Part of a small language model's weights: MLP 1024 SwiGLU, 901M tokens.
MLP neurons of a small language model. Each row is named by its layer, matrix (gate and up: input weights) and neuron, and shows model dimensions 128-223. Each number is 128 + 32 x the weight over its row's rms, rounded and kept within 0 to 255. Numbers have three digits each. A neuron's up and down rows have the sign that makes its largest values positive.
A block is one neuron, or neurons of one layer that tend to fire together. Before each block is what it responds to, as a language model described it from the Wikipedia text at the highest values.

Responds to: Column separators (pipes, semicolons) right after numbers in sports and election stat tables, such as league standings rows like 2 | 0 | 2 |, plus score and vote-count digits.
L5.gate548:102155147150093141164133108097164120149144128140108139082176079152143089097182067107129139148135137141139096149136135110109074160124164116134113117095121132100098084145138079093135160127138192128113163118169072143150085118095156143142096126090142115155167095125158119133134179154127090151
L5.up548:137114129088140142186122058147116091184188153117109074149203092147141095102137177124164181135127181133127117062111071131161088126117111139107147135133127137057195115187135103140135144151136183149125156136070099102129161132147100169132115175126117159119063131187116172083152175096153158156
L5.gate891:143159087118161076104101119117174067173155115113174157086193122138136133099079109143084080171147089115095141088097103157156108177148157141163118109067084122170124148121128093079119141160153165107111198157125078126103166109184159141134131156137167134109084110110068149128143135105136133126
L5.up891:123155120172119209141102142139135127124110158105080113118100184041125106154163144074093180206125106166203088136072053120157160150134121155168168140083141216141136130139161057121171127108106125111089099086194123128162106144098139074111171142131134105044030090158166067166118066126159096083

Responds to: Mostly the Website key in infobox-style key–value lists before a URL; more weakly "of" in names like Coat of arms, decimal points in score tables, mid-word pieces.
L5.gate146:110085178130150148118085092181071153124148133116099085129129171127117083144091161106157170142172125097162129084168131078096100168142148136124155030084197151194140084158070130116184146148112104157065114062126095056157116130148173107104168097076070112116179165127157170165126132128097132155
L5.up146:088108123125092126109142122240037126117141106103135140105108189147125095164132177136119136100146140138117117127132149132083093189090091075154063123095134184141122090142146126117194103160144108141152142059149107115145111085143092101118126120076152131105158149065111161129162096167116148115
L5.gate533:104090158093072177126163129143143117085200177206113141118137124102137139133167112134146095093169101159192137152170172114146130126115154110157077114117121143110150185108149109155098134140079105141117080139134114153155117155129142188125135119143185054075123064180139108149145139146130136131
L5.up533:132109137183135149133102106139149149136146226132152149063163131102149152173115143088175113168148145200113116097139095144102203131116138126160190167116119163148200119109187123083158072135129135169130152087091168146119174143141111124219136124095136120088086155117184124098091151128148125087

Responds to: Final word pieces completing longer words, strongest for -um after -i- in Latinate nouns (titanium, presidium, gymnasium), also endings of foreign names (Slovakia, Steaua, Convair).
L3.gate250:182145073073149139138056114144081139127152123096186138149161072119174134114109125085155112073145146119115163156111079161114142133121179053145129104150152142110126147109182131139078148119068207139170171121121148161105057111170088097128070129126165025101163131151202203118165067133113136165
L3.up250:177143108076106075117114111091134165130170134150136098139116160134072127128107131103100107130103152143052098179151066175156181110128151147059113152113146150140188085136140129130084116113127194160140068131089125162115071119079206117150074182148169137124101103158116120166094136144062125108
L3.gate378:144106137143143074149187120086122160119115102100107104129109197183089102166130107169113044098066151147146127161127108133106171150080199094117080079151174124104120109094051073073127137145108166118153127103114083159130087155179157158168109166165174147151109127130131108095121140139072088147
L3.up378:115152109207161132095086124077163115061171159122166105131108173141155167155162167120129134117142090147092134191152126185046109080162143173104098121156157159138139141172126119169113177101124120145144175113142124145139090152137061140091082135130061145088225124114175145166156121089059092196
L3.gate884:082158104113131082120172126149197143127115150152074135099161128187098075130100085111115116161103155139151142194099119081128116081135118146114144090141133141110129132184158112080092095096159080116082137071160147174105080124143151110104142069138177080053137174141129163147126114093081175177
L3.up884:124167078132158124132116157113126160119122123141071155092153174166094138147094113180113170042108117103130122136154130176112099123164164152158149165031100144108110143175163123148141110156088142172129147106136073140082112138122093109076108112183098140150133144106193146085092099140161078154
L3.gate1005:164173101176134119156173108101104127125115149115120139164069105097118168161124144161095072075101123107110111210089127148125099122112150171148145095145150135126099140112133097151152100113144148135155109095090068099092121084085095089167068171127156142155090214108117122140113188076153141105
L3.up1005:103117162065180148112064102162152149087056089167108116122152169119153171136116168129162107083117124110162110173119136121141137221126124194115157130144168136127163130127124138131085095133087122150188162049128156095105168096167111160161166139152160129103143075136133155176169159145114130178

Responds to: Forms of be and similar links (be, were, been, being, remained, was then, not) right before an expected participle or predicate, e.g. "were being produced", "started to be considered".
L5.gate270:117101107122155101147130162150209125114107147099132142131166076137156137179186114082107122095105105114129107138120107089113138084103102111159135152147141084135153177153119131106160109122083136107146151144151099170127142129071129105060127147168103123130137147113160121173113108134165086141
L5.up270:110077156144172107185085140108146092141117095141178116143169069109181128153103099076135125130180112145182104153104131127162134069116068126148143171202185109200152164143096097119190156107103148133141048117163085160177145060092114202154155161118155170118114127129174065181074097109107090157
L5.gate645:109109095112167173064148107210108153131083116079174093073103174050140164148098109110126140134109143162099160120126149115104121116108120153172108110131154156105151094164117107133082135140070115146123061133105103092172119144111139115097108104156181120101105095126150125097113162128032145118
L5.up645:089095110152153078105120154132097105120101109186101216104145150128162094111128159123074109119118117107158122149047143068117124171129156095126149103175118112095169114063133187125089138123124110164168152182105108088080159167100079127172150193132080126144164054123137119131058101071071115132

Responds to: Mostly "place" in "took/take place"; also the word right after a copula like was/is/were (also, a, considered, chosen), plus some mid-word pieces.
L3.gate99:140119152110132126155164169137155136211107106104158046164138194129132165183158132123128126118141093171134161125154118148130093142102139119097104139145134118113152096117102189153133118140209171136079104095149140061078106189148128098154123121104143114140136116186111100132118139135123132153
L3.up99:164041119145116132103173130053134157134105197141087125119099134140173123134080118095109107153155162137163137121203078092144138097121079092166133101098108145123109137160187125132173212181109113158133177142147106088081118212139109107152129139153130138124142088154141121141157159127164080147
L3.gate152:129180092145057186124107103098151132166100163104147123151132121106118134136113116168123109179092108129151144069076127117117096082117101128140144111124123118189101123102097197108085204127205036193111158142136122195113134157142193120097113156172159129106156158095101113177134175161178111150
L3.up152:132121224142126119143152095161115145090151113201168166105163160160093148143093130109073099143175130132143146168118102135136099142184145117086180140075146150120154083115130071104148120188138151097086165137055137094128183113091140115111132121124085145060113091099149119106050192211095114132
L3.gate501:160060127154122121153176099217161120176105148111116099133073090165149098189132140062093066166106122091122107149117044124138158112080051054137163100116113047119175087088131159145148116124128097119102161191108119169167137084118126149142058163190131129093121122245151127169135133092118135113
L3.up501:151131176063085097074185083143068126131143117174190136157094100106171103120126090108194156169141135116162075139165142109144109097156075110110137166149182127158129182151070146102084135181172110141138166132129139115113096114040170118141056167147125151100077108073151109097103178163181088140
L3.gate709:152130080152145149145135137121140182103109096180110136112132085189112160149139197133147100123128164128190142108110176131102168133082146071129134151153131117121112063107175144060143154094107113163101104139106050148203127157110136142114153138120102042101136084152165154131155107132103165101
L3.up709:156084050125139138126167167082098043177128187145170114116140106182061155090138098128094126177134064172093124105104101062168154142147143063079081094131089110137134158124150125175109105124138101119137107168159134074101155134115124096119101112172154105083085100143070140159120116129170165107

Responds to: Forms of be (was, were, is) right after a narrative subject, usually opening a passive event: Hankey was charged, members were wounded, Lukas is cured.
L10.gate313:178140144139127091103122148153110127116062161090160128100134074123131137078133162079146093067149160178103135173153142082131119171092140139156146105062116183092104119131104130129111144069098150106152109139113099113218148128156135096061102149123091122135148156043135115112158119159137107159
L10.up313:138162169088136158173115154164125180158165116116105113140050120101119130161087167114166113122192092140146081121107144130123094145113116138129146139149066139047113146177098133110131169144124128088130165119084110124148094063120140091070130152137085201133096160140106161194141130154100119160
L10.gate322:134101156124143120159076128169168141126125115127074196122138126140149078079135092127132086106135118091119107141147100185149122071111164109176110176129164129128210210101120096124145147070155130126139148181120135108109135080105143082086064108136210154131088129140144112132151086143100104160
L10.up322:130157113132166112164141137104149084116121189120122113164093168162131187145148181077119169125121087096089142193157096192150115089119106128132078115148104116099153130080132121123082111102181139144132139213106120117088101172139112151095070117149135138180086083172153116109060125199077108171
L10.gate384:138105095134096091117077118135176123134121216145169132182152108125079102173100175113172132093152105110111134124114162065137207077141069144155180153190150194118098107157119109158108116120129111138061154190116102117159174184165111160079125154150118153091156092157138148095109116183123118173
L10.up384:161191184105156128176142117196166125131071146167148166133118147144109140122109137154077082107195096077107071087105154072141147093140086171119166164124185110122125153162121088158070069173094131129073142159111144150156123140116135135108116169090102144149159092120123088086130083206106088191
L10.gate693:138169151149148137155110145144146101126101115187140165110134083123147184193045139118125162123089115163115077109099072116145136093145162148080134115114106118165194114134122126094172137114143125144092128133075098158116171121126163115086141195130053146172129106189132114137162158141089062157
L10.up693:175119138083104120126126067125147129148088179147121143158174142149128128143059152130065165134128114081117140121129158133098099091095111132108119100122083111147142129117144079087136116087178097094115106146079164150172158054109113112095095132133077137118147132144154113148135145116102093144
L10.gate743:108140151128121178105020133132143100098139087177149117111093125074121101116107120157102088156096121164120142049123128147113150090123145153024089149076112116123121123155127129102119111116156150164141113138131172117139138090089158097096126110116134155218162158079160167065100136216143111142
L10.up743:133113124110142133112112104102192079157155063153076173051125060140100102119109155118143149108091136202114163091131147199160077136117171118147121131110143170095175107092094138141110115091075133150129143087095150138133111115120092104097134175110122119197099115092136165165110149162114098144
L10.gate841:191151132181135124160110145131152112129090088169094093185153124105148100140093089069117134131118128119110063122056139127100119155132133126113149085116159131120151101175118074134124129077099145087088117161147175143076149155146146097092040143147164205148134126118148143105105113127170113137
L10.up841:182131150195086114110153109101141144174143093119176112094103153137114211164122106140098147091099104071145123144160107123143111175161199097091154105104158154104128101125136191152086152190142114109134127159153143118142106128131088061122094159156185163132129189156088159173133175071075143091
L10.gate869:155153118143105095078085107130094128152106130078126146139105136194122103087122112085128135129140162106073111161130187051177123095148117145105160173138159101160161124125156107146144126127164134095177096142082120151123154154129081077071137127152109113099131157183165097164154172170162108103
L10.up869:147229108158163117175097098084119145071128112152134185081103192128139156143068109118167179128158125161117117176164167126092195083094161132086066132147174092205196134081127141128075132121124114144204121131149098155171086135096122106076089134115162113169083127145167091202132172090104116171
L10.gate951:113110130086135117152060139134156144123092088178153181084113134079129116098060162136089118109108093114123203099076100091160107120136155138101097148061070135079129131103139192132100180141138081113112154163067127095143121124143096115126094080185103163170165145108114128134130082150113112167
L10.up951:126127127089149130129107131117145136131144094168161156124209133143130101106130115153073134150070122108146176055058052123119136144164133152052117130148142134157160204106141223129115121146101112144132179137070134200137125083073113148165075107157133123079153114134133081156142116112091117164

Responds to: Column separators (|, ;) right after a number in sports and statistics tables, as in "| 39 | 0 |" or "Coventry City: 17; 7; 3;", sometimes word pieces inside names.
L3.gate433:161139142140143139051108101092105091188150152095106164179188138117174096183190118113163088067103122130138153042094122172145150085095157101114138114095100138105138144141085071058148092145171140125122119074138074152099121161147159113097128101080049189119082165096116065094133099121094112095
L3.up433:149046117056130117111131138096184170103124098078113096136099153097118125147083077059187128126151044119157116097108153116163129139120097109162199158126184120169204163081183139084173136119139136200156166108146169112131170136071140138120137143124142094148100124058127105086087151129104127142
L3.gate448:054164188081149171188121133159193113184135185118038092116173089124181120109135168091175109166134071116145095132098083095132152131113117116128113122113133209152107099126119116157140101177156149063124144138141099086148145203115115149108154100136140119128122133155097066129045137156140161076
L3.up448:078069142080141133096092149114085144130148115114167100097159131106146160121103130081094131099162129145113127093152123145154121152093109144106121140161162164159111181110142104105167067135118143173137102115060245076104062097195125153108162101125142113092126125166079034130159084108180118123
L3.gate626:122147124102155158102067173133095125093186118127147137139151148158173127172147086148117135143104141144120169086097086139109088116151119104141073119123119110151144111132144113045121131139115176136160164135114143145100179128125080127054120128132144120137150187162126147093168167054142087134
L3.up626:168099120152137132165144205136139084107099108095103141158163120043139148116138112114111118068171141168127149097114092087139142130083142117150161123101118103123090098151150123121163167190050108112127111117098113115098095141079160120117126076128161122183158126156149146146048148187153159071
L3.gate821:122115177125137072089084143150176070231167122175174147092176137141109182087190167147076152109131094175115087111156101140165104096118180135220116071149115113138116155138134150099133132079135140125142166138101089125145180109178092124150133083129153135155082093109110118084127138145052176145
L3.up821:159110162157094147141173141148170094182153140135158143140116149139100075138123158152154119127197088157122154132189125140096089108109153106164126112136118132193156073089131107046150121173124175116088132119074176157144078162216114138081142109137160159114113137115131114073104106103082118126

Responds to: Fires mostly on a period right after a number or "No", as in decimal points (2.2, 9.5), list numbering (1.), and "No." table headers.
L3.gate73:160138213114117158109111125133136162164169102126108126154081098114092170117131157103114087090151049135180146097176111163109119095162136127140153114147115089135151131136134080129082180107112117112139194101175149111107080149155092088131104135132183091107118154214098145101153121069139143077
L3.up73:156094071086088121126212166160096141149159183132095131106157136116074132118105135148167022171117111153174095079112157039096136123166143092094027094142143114110126168147162193147167112112163107131057142146147139129126159136134126162091091103192128182133104145116154144110119149129138134135
L3.gate333:097178151139150144139174173178190159095178084128126130075177136148075144097119094137123096099117133092157146102096111075119078076106099125083130139157113135118192116158103106138145145163113125112142044116142121212126084130121080185136162120155145094174141128134109130119173139122165102092
L3.up333:089116092117068114148126118122123123142177130118143197109107116119128115185144101092146094125237084163175132137129079117119142169162130099110129084142095124114104163138162122143138121146127106135138125145073144063121157125153167122128105072138127121153132099152127128071145142108145168157
L3.gate518:100085187146125116159112130083133099133117183139156142084151180098194196108123148170180092104238102126163138100092138123132190149137111112144154103191139094094110100105091067079131116200126141156124099146104124073118172102143169180181102158150161102145130127102165198161133110166151170152
L3.up518:092125102107206106091158152104174112164151129086106091113144142048150107062146175148078132065121119185120110100167051084142137136171064144120155126135114185118124150102117055075142121102089163115157108159078150122058160090112132159181103103152209106096150136140131188115126075095114105145
L3.gate890:160146110107064095116146123159142101067167109148115189155121131126164105191149071110149118175137105101121185101156165096116142050149158096141106119131100132149146138131125153091089124039138107108115108105147147159093159183151136186077149119133124103130136068120116158152133045079124093104
L3.up890:162085094134086130175169101164121129088097115093187157080168092119136141096141090085097166149090122088214120077131122130104136113128165111104139143150069109158079103153159149118123135128141163131137105092159183145108128128196113212162101154114096122080125133133119122114124101142149173147

Responds to: The final word-piece of an article's topic name, repeated as sentence subject, e.g. Kilns-ea, Drin-feld, also "The squadron," or "was" after it.
L10.gate185:165142121171104175095161095087151063145190154137161107125144184102155091091103169163148096115196075153136106150112115113147099147052122126181148183130094107124117078069121084176168088146167105113154104067118097108144136135182100102093121116140121127183158179139127119119139164164059106114
L10.up185:112174119089116124126141128111188138119187111053111123171133098122124121115130130115121104168175080139115088154163136142125110118214144120159116118120156113121154140103129191031155166099148167140083176094096112150152100096143181105094167135119166179141124102122155104131176117105149147099
L10.gate389:128168123142149146194117082126168142079129126200141148090106084120113093094112097126101152133164141142107130109128086118133137155067114135117228113199146162174164202144114161177122110129140114099167174138134135176106086077147127099165151213201079071226065168083102152129096128135137109092
L10.up389:142121147104101102176082119145132114139103085169098114124169117096113123107080148096123111085126119184110108149103144076083098116168169141170233123144125120166076105156159168172169176173156092087142164184070141095089035131136151109143168145149134065198106148113123132144116151065168175166
L10.gate402:128157116110110124122130123182150129086212113161109084166185193154130219085149134124120102204111089153111118129127146131165118191152130158144097147222069084141073091113165117140154167126163128089112090118134072126132104112161169121086164129077157132089135140160129110171084159140161074135
L10.up402:108104134101149178084216127079157113143112106074099114165130111173123092072089077123122165084135156123138093139127137154125175116040151127199121116082185159149086168108145130129173137088103125113120121172127172090104147154141143141115147130103128211127123150129183138116195129106075114102
L10.gate678:111141131157090153160081026099139181176172160089080136153130094129142127096119070055103178127158142149174116183108171173138179107134147177067123125097116128163117134131202146144116142109133146134072142118159161083123112131119181113115107112135113129113177121138115143113102165100158107069
L10.up678:133083131150130100134115087089111158092102161156137098168109153148115130170194129136147089123139123140140174158166147121163166115111167100143134143125178145125102152058122169122099114137138109125162108131089159130092124180123139120167189141123138126102155196139124162124133153163150135116
L10.gate880:099143061134111151094128072116149127099111069133181157105131118122110108113153156163107130201126073077153144124185129159085186111146130111106091155090115099134138064057170136136099113139133125112125088124139162122148095144094150152035132060138130155171151193143148107115190134185155101126
L10.up880:134125109123181097142161103082155079147119140112123139113125106099100113114119140140128115173151131077156145099119117182106159115122147149133159122176113065157125140060201156134150204109121081174124088122114102186125140130112178106067133124114144176112064108106105113111133085144142176096
L10.gate885:130170148143068141141129096145135140153150095168094126110116101119174135089082123115117107139145099116143092103167167149152119138141148118076056092139129131106140134115182161124143065187131150177128162096114168150111137075042154097103076152130124121169092149100080107119163212086140092121
L10.up885:117144168223125122115133066125104150089110150103118131126184093194106147094135171132128161179160134094090124113137075134156140182166143187120133145107076125172057097180097123127112123160071094099094133048103118149116134179148143129140162094154171124197209163101086106123126158148094106113
L10.gate893:128077148091081132098074084162111148116062165124077118118075138170128068170118164129090133146128131110120131125087131095108129088129172142104100162148134178093111088082182107171076149099135126110157102139119149153105144152138111123081141126127195100171084161160066139153149072131105135119
L10.up893:161110128154158125035154110147108149093132165091115167127112154134109124113151192138091096117117125186059104209114143099106165111117097126150125164088141109140125061113150133163158121130136127152129117170145149234104134112123155138122122133160105136133115155161115088115119123141136136117
L10.gate928:074124080141135197136136034121130073191186196134165083055186163141136108124094126177142150078164116142117081120162173143143125157137133125026065180080112124178126122141079159133161100080087106153118140116066159159143116129071099098105112098092131163118086134147118123129159125107137113128
L10.up928:139177078057180120092140081154098086167174091153117185126168178148101113111111115136134112171181058161189123064121150100172135127142118111155099141083163095168101153116139091189096141121170160142050122096063097199060159128100102170095161105175148112127101097128104132105122065128195109141

Responds to: Final word-piece that completes a multi-token personal name, mostly surnames in lists, tables, and biographies, such as Web-er, McCamb-ridge, Gib-son.
L5.gate24:200114115174138104080216156130155085158103082134095157173140111085153069102116105124102142176146090133173119119097141147057157101129091155163079116129062099097126130158167161134125111095135154125134122113075104145098112108100108155120101114113137136143135106142140075132127107120108127159
L5.up24:140151090171125155116135116073113149148105118077141151109129061103064178144134121097171169168106144109075105119140133144155165112109122208104125127147134098107099185119131157098084098150080116115174157126154112193114124166144149065146087135175154075120083119082105102144097126142114173122
L5.gate650:118157066173149138067163121168129137097107081119144194114168064117138129127153103119104049168129092158093144067109141147068156103135128202154103135176106073188116128166130106163109158113117094103163078110091088139131081138142067176079115133189114094104125142152156109123084087175117141188
L5.up650:149100098133160123102159083086070079135129140096133151138132093135158105107133093146074129114189121185113121136127149162093165136129146152111121122124106124120138129142171117109129139112128091176144111128119116116146094108111086119139100158183143099118172170095117161109162152199108117077

Responds to: Decimal points, thousands commas and time colons inside numbers, e.g. 61.35%, £24,230, 12:44, mostly in election-result tables and statistics.
L10.gate119:084216192126141098119130096158153115162085152134090112117142110085124136110096128125124133093139122137190162146131139144172105089109096137124136152116178109058111191153225172110126100153156099210168163121131138108156134109151158162141111111174135158112161152136117193079178102170146145109
L10.up119:144176097120111121103072149120168124144083117127114125119169103110178084101122096167121119127117116137122205086175081078144118116121112170105094091174169103103141096121144107173088145131167159136116148130161101133144114133059131158110138121144105100164167138074182108095115130096136119120
L10.gate172:083154158125155170154074147111112117112118155108166103059187117126111114127121162160143161127196122107148091112112134140115173156115046114144077106148137148117143089108126130092161174135126111139113166179092130084137095091112098124109138040141165062170119110143143148108167152151097166116
L10.up172:080137149120100093137145155177135104146133133113160132113160102151030057063139123129156119102109097121169117072077099118151194106142145155139094129159067105120124127160125065121072111143125107112113125169174194045098140163101186160098096148147123142148133156135130165133170143134118117086
L10.gate388:130153131195137121080120078168135161189095119112124156107093109105189128108119112051116090100096150111174159150182114124103113128085105131185157093176149132079085117149112133151137138126124121091133082067149100122137079192139102139142219078165186149089114116085109093161163165092108179095
L10.up388:020118101106171163190123172091131115180103137166146156104049087101145153053100094135042139154145156168096097132134092167163130154101136082101167124116136092098106120067136128101096112127142121119152071073152121152131074116160160109137192096140071147161130111126123086120120119133121180115
L10.gate415:099171093094120108140075135079132115249139125110094113098159104095102094163112153116087103061188104149126098122114153160161198138159096095159172174111138135147127059090127106129144179209131177145130137129179126172136167143158145135154086096078120079106163107105089124116134114127132103097
L10.up415:165152135152176113178133136078125149110110132126120174179160106102135171117099145108147137129159143142119128177126158147127107096222110199117119094148114110121137059090173118123136148100099111121063124122134140163067185170151145131132107110127160087125100124133125100124190171136136118074
L10.gate430:140178080159154119168167157070165107166143203143115151146091130098125143208116108109095139111110145142166128113165084038079153168120148089135103126118099121144113136126178079124098133137127148151100156152117139082117128148124127148121134217126182097112130131131033089144152112112106070073
L10.up430:112146133075129080152130141094172052185147133149075056107132127115087160177090083160125096099164130167171150106147110169100160076068136114118118125082086143164128119108084122133088178174146062171105131115112090183053127108083114152154104091124142026153138110069169104037138103173093094113
L10.gate440:132101145132166157138173162134093044144151118130078043091125162057110135141094091140114101123130169135129116077167111163102233119077145130112157142171068142087105147120084089127142135116183096175150077085117119116105111138078146176134151154168182079176126171132168175075188056123132136043
L10.up440:158125154134117134174143088123198077167119163071080144123100076102119163098111118121073159090181117093165119105132140101083097105071125145163111170081073166099126177149164095154095127135183126117111156064053133144153146119116164158068155173165070076149170161153121085109132101172091044121
L10.gate505:139140149147167121109132156105180146160091144177134118123173078106100096156125120147104097152117131183128149133123149104140153148101140133109139053103116131131110206133158099076112169130170088178116157066139115149064083182115122199110134177127182135105136165182160120170159078145146143123
L10.up505:078112057078123168162120160088165105165115117144089151085109154137181191121124114103147142127137115117101146093123149120105175102095121150137142119094136161067141058123090132113152164180176082108107171110143139118110074119132179189137117100150122096119142148135118100092160152080176150133
L10.gate700:158114152107087139117126068096169072157124131104121101096130069129136139115108108166143100068102213065079143113110129125089139168152136111161095079112139130029145145072205103163172128141122108170087090113082153123147132132110107202070153127143088108138110177122174110133109057159073141092
L10.up700:170131151105132085148162140175133140112090099134111114107081116081101112104090165165126099123180158147148136122173142096097139188189062149167132101117066154143126107116111167121156123200130105158183174177114189121175129136167136117088159121139125110140147196075099200062139134076123135063